Part of a small language model's weights: width 512.
MLP neurons of a small language model. Each row is named by its layer, matrix (down: output weights) and neuron, and shows model dimensions 341-468. Each number is 128 + 24 x the weight over its row's rms, rounded and kept within 0 to 255.
A block is one neuron, or neurons of one layer that tend to fire together. After each block is what it responds to, as a language model described it from the Wikipedia text at the highest values.

L6.down296 [142 126  85 135 111 145 163 126 136 133 111 121 128  98  99  94 142 134 126  96 131 143 115 121 143 107 116 101 128 140 112 133 104 148 148  95 146 154 119 124 116 165 137 147 100  92 153 135 149 121 137 171 130 108 163 145 123 127 102 129 135 165 119 109 154 150 139 141 105 169 123  96 149 105 143  97 158 164  98 115 110  79 137 129 111  79 165 142 135  99 110 161 155 113 118 130 145 113 140  99 105  91 144 103 113 131  95 112 103  90 135 129 136 121 128 140 172 135  95 108 123 125  91 129  63 110 124  68]
L6.down335 [118 127 100 104  95  96 121 106 159 146 123 126 106 172 125  96 126 124 110 127 157 100 130 134 114 155 124 121 169 108 121 194 128  95 128 127 110 143  96  85 169  95 123 106 129 121 126 148 119 104  82 168 110  92 112 108 140 102 142 104 103 140  98 154 124 130 133 178 116 104  63 169 151 120 136 163 149 127 153 100 128 139 140 122  96 127 101 141 136 131 115 145 115 113 137 119 124 128 124 125 115 121 173 125 149 126 107  98 158 143 125 141 150 123 132 167  61 144 102 176 144 116 119 136 120 104  97 127]
L6.down385 [102  93 101 146 128 113 114 164 121 148  83 110 117  80 125 150 145 126  99 126 146 124 142 167 150 176 126 142 108 129 143 156 157 147 107 108 126 129 108 126 165 152 144 111  90 137 115  97 144 113 144 159 114 143 127 152 117 147 167 129 141 100 140 149 159 140 106 115 130 136 123  99 131 117 122 140 153  97 124 108 139  83 112 131 141 167 151 111 122  90  85  99 175  94  94 139  99 145 147  92 114  78 125  97 137 114 122 140 142 101 159 124 117 175  83 163 170 115 149 135 181 139 127 116 122 138 152  82]
L6.down890 [146 139 120 137 140 169 158 125 136 129 122 120 165 139 111 142 160 107 122 118 129 112 158 153 116 108 159 112  95 151 130 120 166 117 118 116 130 102 148 130 184 144 130 143 155  78 130  98 129 135 130 141 175 177 140 149 172 100 117 119 163 118 149 150 130 157 105 108 141 130 150 118  98 136 100 149  94 131 107 127 159 129 124 131 101 122 129 126 104 125 117  81 125 109 139 129 117 129 129 119  84  65 155 118 170 145 143 129 193 132 145 147 109 151 100 207 148 132 135 107 197 124 104  70 114 164 146 101]
L6.down1313 [144 127  87 110  91 104 117 102 153 160 119 105 135 142 119 119 117 158 160 101 103 143 155 170 139 131  92 117 102 131 114 141 104 106 126  88  89 125 116 132 100 102 114 118 148 108 165 102 154 131 104 158 160 161  93 144 140 126  88  99 148 142 103 116 153 156 134  91 105 139 115 122 144 114 108 173 111 155 122 158 141 139 122 127 112 138 154 121 132 136 121 119 139 128  99 149  99 132 131 123 116 100 119 129 167 150 136 131 134 134 128 163 124 141  94 147 102 150 152  92  91 181 142 159 119 117 119  83]
L6.down1610 [118 148 115 106 109 171 146 125 177 161 127 130 158 143 141 120 124 109 132 140 137 103 114  74 120 168  93 130  99 112 149  98 143 142 124 144 150 127 136 130 130 114 136 113 112 157 112 138 157 119 129 111 119 126 156 113 172 169 162 125  86 127 166 155 157 128 146 105 131 175  97 106 150 126 128 135 140 138 144 138 116 151 133 109 157 130 138 112 119 137 123 135 150 123 153 128 118  99 157  84 134 114 115 129 127 124 134 152  92 124 154 110 128 190 141 117 100 110 156 137 112 117 120 158 176 149 158 151]
L6.down1756 [138 154  92 101 101  88 109 111 162 107 138  97 120 139 121 144 137 148 127 157 144 197 113 157 125 114 106  90 152 149 111  82 139 110 138 133 138 115 136 135 150  91 140 169 127  97 163  88 122 106 118 141 123 108 105 124 140  63 100 132 110 159 138 154 111 128 141 129 118 164 118 141 140 110 117 146 133 126  84 147  86 130 117 132 153 133 139 138 115 139 124 134 116 175 118 144 151 149 171 134 104 119 170  91 131  79 114 142 132 158 147 124 132 169  74  84 138 121 158  87 148 126 116 155 122  73 138  97]
L6.down1861 [130 122  78 116 126 124 114 151 127 140  76 124 107 132 106 172 113 145 118 152 151 142 140 177 120 113 146 100 143 124 122 140 126 115 123 118 148 103 147 127 123  89 126 153 167 134 129  95 135 177 134 114 164 107 117 122 136  84 108 140  95 145 109 104 127 160 163  86  98 142 125 142  98 106 133 140 113 144 111 129 147 146 139 128  93 156 147 146 111 156  98 149 125 141 100 139 109 133 172 142 151 141 138 115 159 140  95 127 110 126 145 132  94 156 144 131 106 130 157  69 129 109 155 135 128 164 148 125]
Responds to: Technical description tokens. Word pieces and short words inside scientific or technical descriptions: endings of technical terms (imparipinn-ate, pedipal-ps), and measurement units or numbers (cm, meter, 3 ft 6).

L4.down436 [103 151 145 117 149 107 123 129 114  68 142  87 140  87  87 124 121 121 130  81  91 113 130  98 174 103  88 132 126 123 155 129 146 111 159 116 134 100 146 161 137 122  97 121 125 108 108  93 126 149 138 163 111 133 197 147 137 168 144 119 101 125 140 160 143 125 147 166 158 144 115 163 132 136 104 126 129 150 167 118  87 136 131 121 147 125 110 117 158 110 149 103 122 124 135  96 126 118 100 151 115 129 127 128 136 137 114 140 112 140 120  89 126 101 178 132 161 120 148 143 129 128 131 154 117 150 156 137]
Responds to: Verb-complement function words. Prepositions and particles completing a set phrase before its object, like determined by, such as, as well as, responsible for, and verb endings (-ize, -ates); also section-heading ==.

L7.down261 [167 158 110 158 101 127 137  87 127 119 101 138  84 125 126 154 112 137 156 164 113 116  89 134 118 195 111 130 101 146 133 125  99 125 126 130  84 131 149 130 138 134 163 141 134 144 141 132 131 131 159 113 156  84 144  72 144 154 131 113 102 156 190  71 113 138  84 148 131 168 139 125 129 116  93 112 137 157 141 108 100 100 124 156 103 145 158 126  89  96 169 128 149 126 127 143 169 129 111 107 123 107 148  88 143 117  73 134 156 113 106  88 133 124  83  69 114 159 119 119 106 117 131 146 146 127 125 130]
L7.down736 [145 109  82 181 142  98 142 157 119 165 113 119 118 148 109 138 127 107 130 137 167 101 114 120 123 123 114  90 115 126 139 127 125 112 123 160 142 113 125 160 150 116 117 141  98 118 148 122 134 127 181  75 136 142 154 162 117 116 121 101  92 138 139 156 121 123 139 113 105 136 141 156 122  99 117 178 152 115 147 161 116 140 141 167 115 134 127 137 127 130 129 148 137  99 143 182 141 162 130 166 128 146 168  72 168 148  96 172 127 107 145 116 109 114 100 170  78 133 130 130 159 150 102 114 160 147 129 152]
L7.down756 [137 113 128 151 115 147 133 128  92 149 157 127 119 117 156 119 108 174 114 109 160 196 155 142 167 122 101 122 154 128 156 140 162 119 127 125 126 106 161 141 120 110 117 120 132 113 136  88  98 151 157 138 135 120 155 120 171 109 140 162 136 150 127 123 135 178 102 141 137 104 106 127 157 115  84 164 127 139 139 147 171 109 123 120 107 130 179 107 120 110  78 130 154 142 126  90 158 157 167 129 143 101 133 136 127 118  51 123 124 194  98 131 156 142  86 157 137 118 129 132 127 118  91 158 143 154 122  66]
L7.down808 [108 140 157 137 101 125 128 151 138 138 111  83 129 138  87 130 138  77 124 138 143 135 139 127 100 153 113  91 137 138 119 129 136 110 133 105 159 121 157 146  88 147 130 136 174 109  98 151 136  93 142 147 105 129 104 138 149 140 146 136 138 164 145 139 128 157 184 155 145 119 121 115 112 127 105 182 115 132 157 101 116  84 119  99 133 115 128  97 190 130 145 115 112  69 120 124 153 135 130 109 101 150 114 161 186 118 136 179 136 118 114 126 150 135 135 126 140 126 125 143 153 176 134 149 108 100 149  88]
L7.down1307 [179 165 112 124 163 108 172 122 120 148 161 105 174 140 122 127 121 140 115 148 143 153 150 118 129 114 106 114 103 100 113 137 113 107 118 112 162 157  64 178  94 137 116 182 155 171 129 124 132 128 136 131 108 118 135 102 127 100 178 115 107 150 153  93 126 143 171 122 101 133 101 129 129 131 136 169 135 164 110 122 115 100 170 124 127  95 147 132 148 124 164 154 117 127 119 129  98 136 143 132 127 121 119  99 162 147 108 133 158 104 153 152 161 119 124  86 144 139 117 140 141 141  84 148  85 150 143  83]
L7.down1619 [102 179 168 104 147 142 125 154 136 134 126 101  68  83  95  92 133  95 104 130 164 143 137 153 154 136 167 156 103 134  97 113 157  96 134 151 144 122 151 144 143 119 128 140  91  96 108 141 125 107 107 159 139 151 133 151 115 144 154 149 108 184 149 142 110 133 110 113 143 139 145  99 157 136 136  98 101 164 136 112 133 130  93 111 110 130 137 127 157 107 114 115 152 118 133  98 168 138  71 103 103 162 147 129 168 143 147 140 131 182 123 156  76 100 124 144 132  88 149 123  97 148 105  99 132 137 123 160]
L7.down1927 [147 140 125 145 130 114 136 121 153 145 134 161 135 162 108 104 143 133  74 123 130 164 132  89 111 148 124 119 138 113  97 120 134  65 115 108 149 142 142 138 126 113 153 122 126 137 128 173  98 137 148 172 125 114 131 157 121 105 118 168  86 186 150 161  76 170 138 121 137 118 129 132 131  71 108 145 145 186 143 144 126 119 117 134 143 161 121 140 164 102 152 155 153 140 133 114 165 148 101 110 138 120 172 121 153 137 121 171 139 165 115 115  78 174 128 107  94 137 134 170 131 156 106 112 124 115 178 102]
L7.down2030 [125 147 137 107 162 123 144  84 137 127 159 133 141 122 148 140 138 105  98 130 104 145 111 128 119 140 142 127 154 106 120 121 105 128 116 126 111 130  93 111 162 121 153 163 169 129 102 143 126 118 101  87 119 113 162  94 139 130 128 124 133 161 132 151  80 126 134 160 125 174 126 105 128 162  89 117 143 142 170  99  67 156 108 141 118 128 120 144 140 137 122 152 139 110 136 144 106 157 147 154 134 110 179 110 139 129 153 140 140 155 141 154  66 174 164  42 145 138 122  85 127 129 104 121 124 100 113  82]
Responds to: Copula after subject. Verbs like is, are and be right after a subject noun phrase in encyclopedic science text, introducing a predicate, e.g. "The species is native".

L7.down254 [ 95  80 148 124 149 134 127 118 139 132 102 118 127 117 142 119 117  98 160 152 151 132 156 114  75 129 176 152 120 130 117 145 127 135 114 110 111 173 121  90 144 170  97 101 108  90  72 144 113 142 153 155 117 102 124 125 139 132 134 100 147 138 121 126 184 119 108 143 104 105 136 129  86 180 161 124 152 107 131 119 117  91 137 147 123 148 127 142 117  87 158 100 180 114 160 143 147 116 101 139 175 124 136  98 152 118 164 151 109 117 171 126 144 159 129 204 119 142 165 140 150 157 158 101 102 115 156  81]
L7.down285 [113 121 124 123 123 130 154  92  88 149 133 126 147 134 155 126 140 123  91 136 115 131 110 158 162 136 177 144 108 106 119 114 156  85 117 131 140 114 113 100  93 157  93 142 124 138 157 170 139 164 155 108 176 147 114 145 107 190 148  84 126 138 138 100 128 130 123 166 106 113 155 124 111  84  98 112 127  91 116 120 112 128 110  91 142 104 104 124  92 129 137 152 133 122 136  83 121 129 140 118 112 124  79 122 176 152  92 155 150  88 174 115 146 122 109 164 108 152 151 145 118 114 106 122 183 106 177 145]
L7.down971 [115 127 125 149 131 138 141 152 117 171  88  88 111 115  86 120 167 149 135 118 145 145 118 142 114 144 175 140 112  92 123 142  97 110 110 133  96 132 129 131 123 124 156 128 125 132 151 125 154  85 123 128 141 154 124 140 113 127 140  76 136 141 128  99 186 115 137 217 142 127 125  98 122 128 107 110 132 142 127 150 114 139 139 119 117 139 150 160 156 135 144 137 102 138 157 109  83 126 181 168 157  89  93 112 172 143  63 145 118 142  99 122  70 127 114  65 125 120 157 134 125 112  99 135 119 128 129 155]
L7.down1470 [181 118 180 130 143  98 101 123  82 135 150 146 139 119 165 112 126 152 144 132 156 125 124 153 141 128 149 185 130 153 138 130 142 116 102 113 157  95 123 148 164 155  92 137 137 130  79 180 157  92 100 130  87 119 103 150 119 144  96 110 135 122 129 117 115 150 107 116 149 139 107 145 134 110 123 128 108 161 111  97 119 135 103 145 134 130 132 138 136 115 117  93 131 127 131 131 143  90 103  85 171 109 107  71 140 111 147 180 123 121 156 145 108  95 125 147 106 106 170 142 118 143 142  99 104 120 109 112]
L7.down1690 [117 139 120 116 131 140 148 127  90 146 118 128 137 126 164 133 128 161 137 178 165 155 117 137  78 125 144 152 130 133 116 156 162 131  95 137 142  76 112 140 116 145  94 101 118 119  71 143 128 124 113 160 104  97 106 143 150 177 148  96 155 168 126 132 136 132 120 130 123 115 105 128  87 140 151 122  98 120 106 135 141 150 132 134 100 132 134 128 121 133  93 131 175 140 131 112 131 127 141 113 140  91 134 112 153 124 141 125 151 119 148 141 148 144 111 133 152 136 128 118 135 120 108 114 123 147 133  79]
L7.down1838 [161 118 139 141 125 126 151  94  79 148  94 127 103 122 127 157  81 136 139 147 146 110 110 124 120 141 149 156 148 119 140 142 118 127 126 155 145  77 137 145  92 102  94 107 115  93  86 138 113 128 152 124 135  81 120 163 159 154 143 104 160 149 130 115 153 123 127 143  99 113 107 145  81 157 135  68 104 134  98 136 149 128 123 107  79 140 144 150 124 120 100 136 148  83 129 117 132 138 140 112 116 112 170  98 157 136 133 148 178 100 127  94 138 147 110 203 144 158 158 131 154 105 108 120 152 129 127 100]
L7.down1919 [129 145 154 143 135 108 107 143  99 127  93 117  90 144 141 107  95  90 104 136 183 139 115 174  89 193 137 132  86 152  96 153  88 127 110 155 119 110 146 107 161 139 141  97 153 154 115 154 173 116 144 120 127  92 143 154 105 156 155 101 148 144 103 121 141 125 136 148  98 141 121 139 145  95 146  85 139 133 134 112 132 142 145 190  95 140 155 138 144  95 109 132 123 155 157 146 145 124 151  75 114  78 141  97 112 144  84 112 114 129 115  93 103  61  68 126 137 132 170  86  97 105 150 112 115 109 133 116]
L7.down1994 [138 168 141 135 148 138 120 154 134 118 138 176 116 151 167  94 129 126 151  84  74 133 107 119 123  92 134 157 141 133 143 109  91  86 136 111 138 107 144 129 132 151 144 169  96 161  87 182 175 148 170 104 131 130 104 144 115 135 100 172 188 173  60 150 158 136 146 129 168  91 131  94 135 124  73 123 135 156 137 142 131  97 138 138 126  94 113 116 128 109 101  99 152 125  91 103 105 138 162 138 120 111 146 132 134 118 121 173 118 184  98 125 122 128 143 178 102 127 138 118  92 187 122 115  98 162 115  85]
Responds to: Person first names. Given names, or their last word-piece, of people in lists, tables and prose, often after a bar, dash or comma, e.g. Philip, Nancy, Jody.

L4.down112 [162  82 102 118 130  97 123 147 133 141  90  95 143 177 138 129 161 112 163  87 136 133 122 138  63 109  94 115 111 115 122 114 107  59 155 141 152 155 120 118 111  95 169  88 109  84  82  96 160 118 133 105 166 120 119 134 131 167 149 115 117  85 117 134 131 123 107 143 134 119  86 100 177 103 144 115 110 134 133 130 180 152 105 100  72  61 148 135 154 149 114 121 144 140 128 115 101 115 164 120 116 120 150 128 138 117 135  91 120 117 136 168  99 155 132  92 185 166 116 138 104 102 179 151 129  89 144 132]
Responds to: Foreign personal-name pieces. Word pieces inside or starting foreign personal names, mostly in sports and results tables after a country code or pipe, e.g. Jos-ip, Z-elen-ay, Naw-af.

L6.down4 [ 88 149 122 102 132 131 144 143 126 156 119 126  88 139 131 105 135 127 134 119 187 132 103  89 106 133 123 115 132 116 122 112 117 108 111 184 129 140 121 141 104 136 140 125 125 113 166 138 103 131  83 124 129 175 161 134  96 150 142 135 113 102 143 117 156 122 126  80 189 125 121  99  77  92 144 169 137 134 144 143 114 175 112  82  94 170 114 151 110 143  94  78 164 160 136 133 132 137 138 149 170 127 120 110 128 120 101 175 157 135 145  92 115 105 130  66 118 135 117 102 108 126 143 108 139 120 101 151]
L6.down114 [111 126 157 166 149 115 102 151  91  95 104 130  70 134 147  83 131 124 184 166 134 132  94 129 131 171 153 182 151 152 112 106 116 125 113 118 145 131 102 107 122 137 140  75 155  98  62 137 141 138 140 129 125 121 160 144 147 176 119 115 154 121 100 120 170 162 127 148 120  91  82 107  88 146 114 125 106 151 110 116 142  75 137  86  93 124 186 121 136  96 129 112 142 137 112 144 120 121 104  96 132  82 118 118 141 142 101 148 172 187 139 149  97 122 109 145  96  94 188 131 101  90 116 144 115 164 100 118]
L6.down235 [129  75 128 114 134 139 116 144 165 163 137 125 149 112 166 135 116 131 122 138  92 111  99 140 127 134  95 144 108 103 127 152 141 107 135 155 136 135 130 129 110  93 138 138 150 100 121 107 130 108 121 116 153 136 111 124 141 138 114 108 123 157  78 117 115 117 138 129 120 118 158 145 122 123 112 121 133 104 135 118 162 157 150 127 147 118  95 115  62 143 144 115 147 111 100 164 128 130 150 141 115 129  96 110 163 117 137 144  79 128 167 117  92 124 101 112 112 149 137 142 131 133 166 156 114 144 122 117]
L6.down839 [133 127 104 141 145 148 102 123 102  75 151 107 100 157 127 143  94 122 145 125 154 100  88 127 144 187  93 138 126 160 114 100 128 149 141 142 111 111 162 142 144 169 153 152 130 128 136 116 124 122 116 153 124 158 131 102 102 170 159  95 155 134 191 123 150 126 157 107  97 123 131 106  99 114  72 145  93 112 113 105 129  80  87 114 109 127 115 114 134 108 102 115  90 122 123 131 118 107 147 119 107  99 151 106 164  92 105 170 126 163 117 121 107 149 132 154 138 121 173 129 147 106 122 138 157 125 160 134]
L6.down1106 [ 97 132 122 141 130  69 123 124  94 134 100 117  82 158 129 126 172 116 116 134 139 128 135 104 115 136 152 125 138 107 113 116 134 113 119 115 192 143 117 115 101 124 111 117 146 165 142 159 112 102 100 126 123 148 182 115 116 113 104 151 142 117 100 111 173 110 115 129  96 128 123 144 106 113 132 132 117 102 138 129 122 138 144 117 104 115 107  98 108 135  90  95 170 146 101 112 138 158 109 122 106 121 156 141 176 134 149 144 145 142 136 171 128 122  79  38 124 126 130  99 127 103 158  99 143 108 109 104]
L6.down1474 [111 138 135 135 122 162 141 131  71  99 159 141  87 153 140  96  92 124 153 160 148 121 107 127 143 135 181 147 171 127 115 129 113 132 101 131 136  59 134 109 113 128 124 128 164 134  92 131 153 133 120 151 107 118 135 141 111 162  97 134 144 154 109 120 165 159 116 123 133 107 133 179 152 139 134 123 116 125 102 103 137 112 132  69 119 133 154  94 131 145 100 130 151  98  95 129 158 131 116 109  92 122 101  83 145 111 133 117 148 139 121 120 149 116 136 180 134  98 179 124 108 119 111 133 152 150 154  93]
L6.down1963 [157 135 150 120 121  99 170  88  95 135 105 126 138 134 111  92 165 118  85 128 139 102 109  67 141 142 133 153 155 130 117 100  86 125 112 107 106 112 130 126 129 118 101 149 134 121 156 118 147 104 123 110  98 155 141 133 150  82 140 175 122  80  98 119 156 148 170 166 134 137  83 138 125 122 117 124 137 137 126 106 118 112 138 124 131 153 110 105 163 111  72 189 117 136 127 119  81 115  78 118 108 138 164 101 126 106 124 118 143 161 117 120 121 107 135  97 140  61 164 140 125 105 100 142 123 139 111 128]
L6.down2029 [123 110 127 158 106 134 175 128 127 140 165  74 172 185 129 150  98 153 132 166 150 123  99 126 108 129 133 156 176 121 133 126 101 151  97 116 157 129 122 129 161 121 134 119 140 123 116 128 109 147  68 146 151 112  67 127 126 112 144 122 157 142  95 139 154 145 108  94 158 107 128 171 116 115 150 118 139 115 171 146 113 119 115 141 157 166 139 116 102 140 161 134 104 147 118 132 132 136 134 128  98 146 146 120 125 173 140 128 146 141 133 115 119 132 146 127 123 133 130 145 119 142 136 113 119 114 113  93]
Responds to: First names of people. Given names (or their last word piece) that begin a full personal name, often after "by", a job title, or a table pipe, e.g. Mick, Brian, Sean.

L6.down475 [149 102  96 141 122 126 120 126 138 127 154 111 163 122 125  70 136 110 116  84 164 121 131 149 147 152  57 106 143 106 101 122  95 131 109 133 168 122 110 123 129 127 142 136 147 107 105 123 148  80 102 125 115 136  97  89 170  94  93 131 145 111 117 111 113 141 117 178 123 180  83 125 119 124 145 180 109 137 139 131 107 143  99 152 153  90  95 128 156 117 166 120  95 115 139 135 111 140 144 145  94 120 103 107 137  99  96 128 179 136 148 124 172 127 129 168 117 111 115 129 119 153 129 117 160 146  71 134]
L6.down496 [114 108 142 141 114 159 120 137 127 127 103 131 137  90 119 183 125 155 133 144 163 138 116 121 141  77 123  92 146 149 108 125 133 119 129  86 149 150 135 120  98 155 101 162 130 105 162 110 123 136 139  99 121 136  89 101 130 107 138 122 134 151 126 188 103 113 123 137 129 137 106 109 114 134 138 144 114 176 149 120 126 174  99  91 140 109 161 117 106 111 125 152 132 148 133 129 121 128 129 141 146 171 108  99 107 135  87 114 140 154 153 130 126 146 120  98 148 161 125 120 134 109  94 176  85 148  97 106]
L6.down525 [120 114 131 105 106 103 129 144 123 130 117 161 126  74 136 158 159 119 130 149 136 143 109 135 147  84 118 105 141  86  78 109 111 158 120 132 147 121 105 124 139 122 125 181 117 151  82 114 164 126 125 144 135 123 118 133 117 110 145 124 110 111 115 132 168 130 109 137 118 131 170 138 148 168 136 136 114  86 118 144 109 139 117 117 168 167 102 133 157 124 121 120 114 148 128 116 150 130 142 183 156  90 124 134 135 144 137 124 135 118 113 128 143 134 112 124 137 151 104 138 159 120 161 108 104 132 170 197]
L6.down750 [137 128 108 108 125 178  74 111 114  97 144 136 153  82 119 145 121 155 121 145 112 108 131 149 148 160 108 150 124 123 142 106 163 102 124 151 113 127 152 104  94 120 138 144 106 107 115 142 168 116 122 113 170 121 162 146  88 109  89 126 137 110 189 109 108 107 129 101 113 134 167 129 132 116 175 126 110  87 133 107 135 156 127 128 138 143 101 153 107 128 115 172 119 172 122 169 136  95 119 141 130 112 177 128  84 137 174 100 126 142 145  97 110 111 148  99 143  88 103  88 117 154  98 126 125 120 112 107]
L6.down884 [101 156 145 101 151 135 110 177  87 101 166 137 109 144 125 105 143 136 112 147 153 169 143 136 122 125 144  88 172 108 138 139  91 133 104 153 142  79 121 152 119 138 174 133 143 115 113 123 172 129 118 170 112  84 123 137 136  89 139 118  94 114 140 137 134 135  96 110 109 114 139  98 162 139 148 147 130 135 129 151  84 107  94 116 165 162 106 153 141 131  93 196 182 110 146 143 109 172 152 110 136 142  98 159 122 137 167 147 157 142 134 138 142  97 109 104 160 153  90  96 140 131 107 150 139 117 134  87]
L6.down1007 [100 125 101 125  90 129 179 129 127 141 138 129 161 102 107 156 141 141 151 154 110 124 153 144 143 142 114 127 128 115 138 129 127 148 139 164 130 102 121  92 147 100 156 109 154 116 108 137 175 121 140 112 147 147 118 120 139 158 129 140 127 142 155 142 166 115 142 112 115  99 127 126 146 161 117 161 108  79 177 137 116 182 131 122 148 128 115 141 141 171 115 152 163 143 114 130 101 125 114 139 149 133 117 128 117 128 145  81  94 122 144 110 131  95 139 101 140 104 142 121 136 123 143 146 101 167 167 127]
L6.down1502 [108 138 114 121 139 171 120 132 103 123 139 117 105 128 120 114 171 183 145 115 131 130 172 107 131 143 113 190 104 139 117 116 109 144 142 160  54 142  89 141 146 145 161 140 107 130  98 148 134 102 116 164 146 149 163 110 149 119 123 141  95 163 109  92 133 106 135 101 126 117  96  77 124 178 137 147 153 131 119 140 103 163  86 122 136 134 134 107 118 128  96 149 168  85 115 157 105 144 124 156  96 107 138 165 104 109 163  85 112 110 115 101 159 110 120 100 114 160 129  91  98 129 108 126  82 122 173 121]
L6.down1959 [157 134 144 142 120 150 122 127 125 125 149 103 160 112 110 163 134 117 127 142 162 167 108 156 133 161 109 137 137 102 137 135 118 124  85 148 123 115 156  99 169 131 148 130 140 138 147 134 124  92  97 116 122 145  88 120  98 129 188 108  93  73 149 111 127  95 126 141 137 140 108 118 150 141 180  82 125 110 162 120 137 171  76 152 150 139 103 119 134 137 126 100 118 116 167 141 105 149 121 141 145 128 110  92 104 158 114 147 142 136 157 139 143 123  95 120 116 132 107  97 126 111 118 103 109 124 126 120]
Responds to: Empty table cells. Blank spaces between pipe separators in Wikipedia tables such as election results, census rows, and track lists; sometimes leading digits like 0 or 30 in census percentages.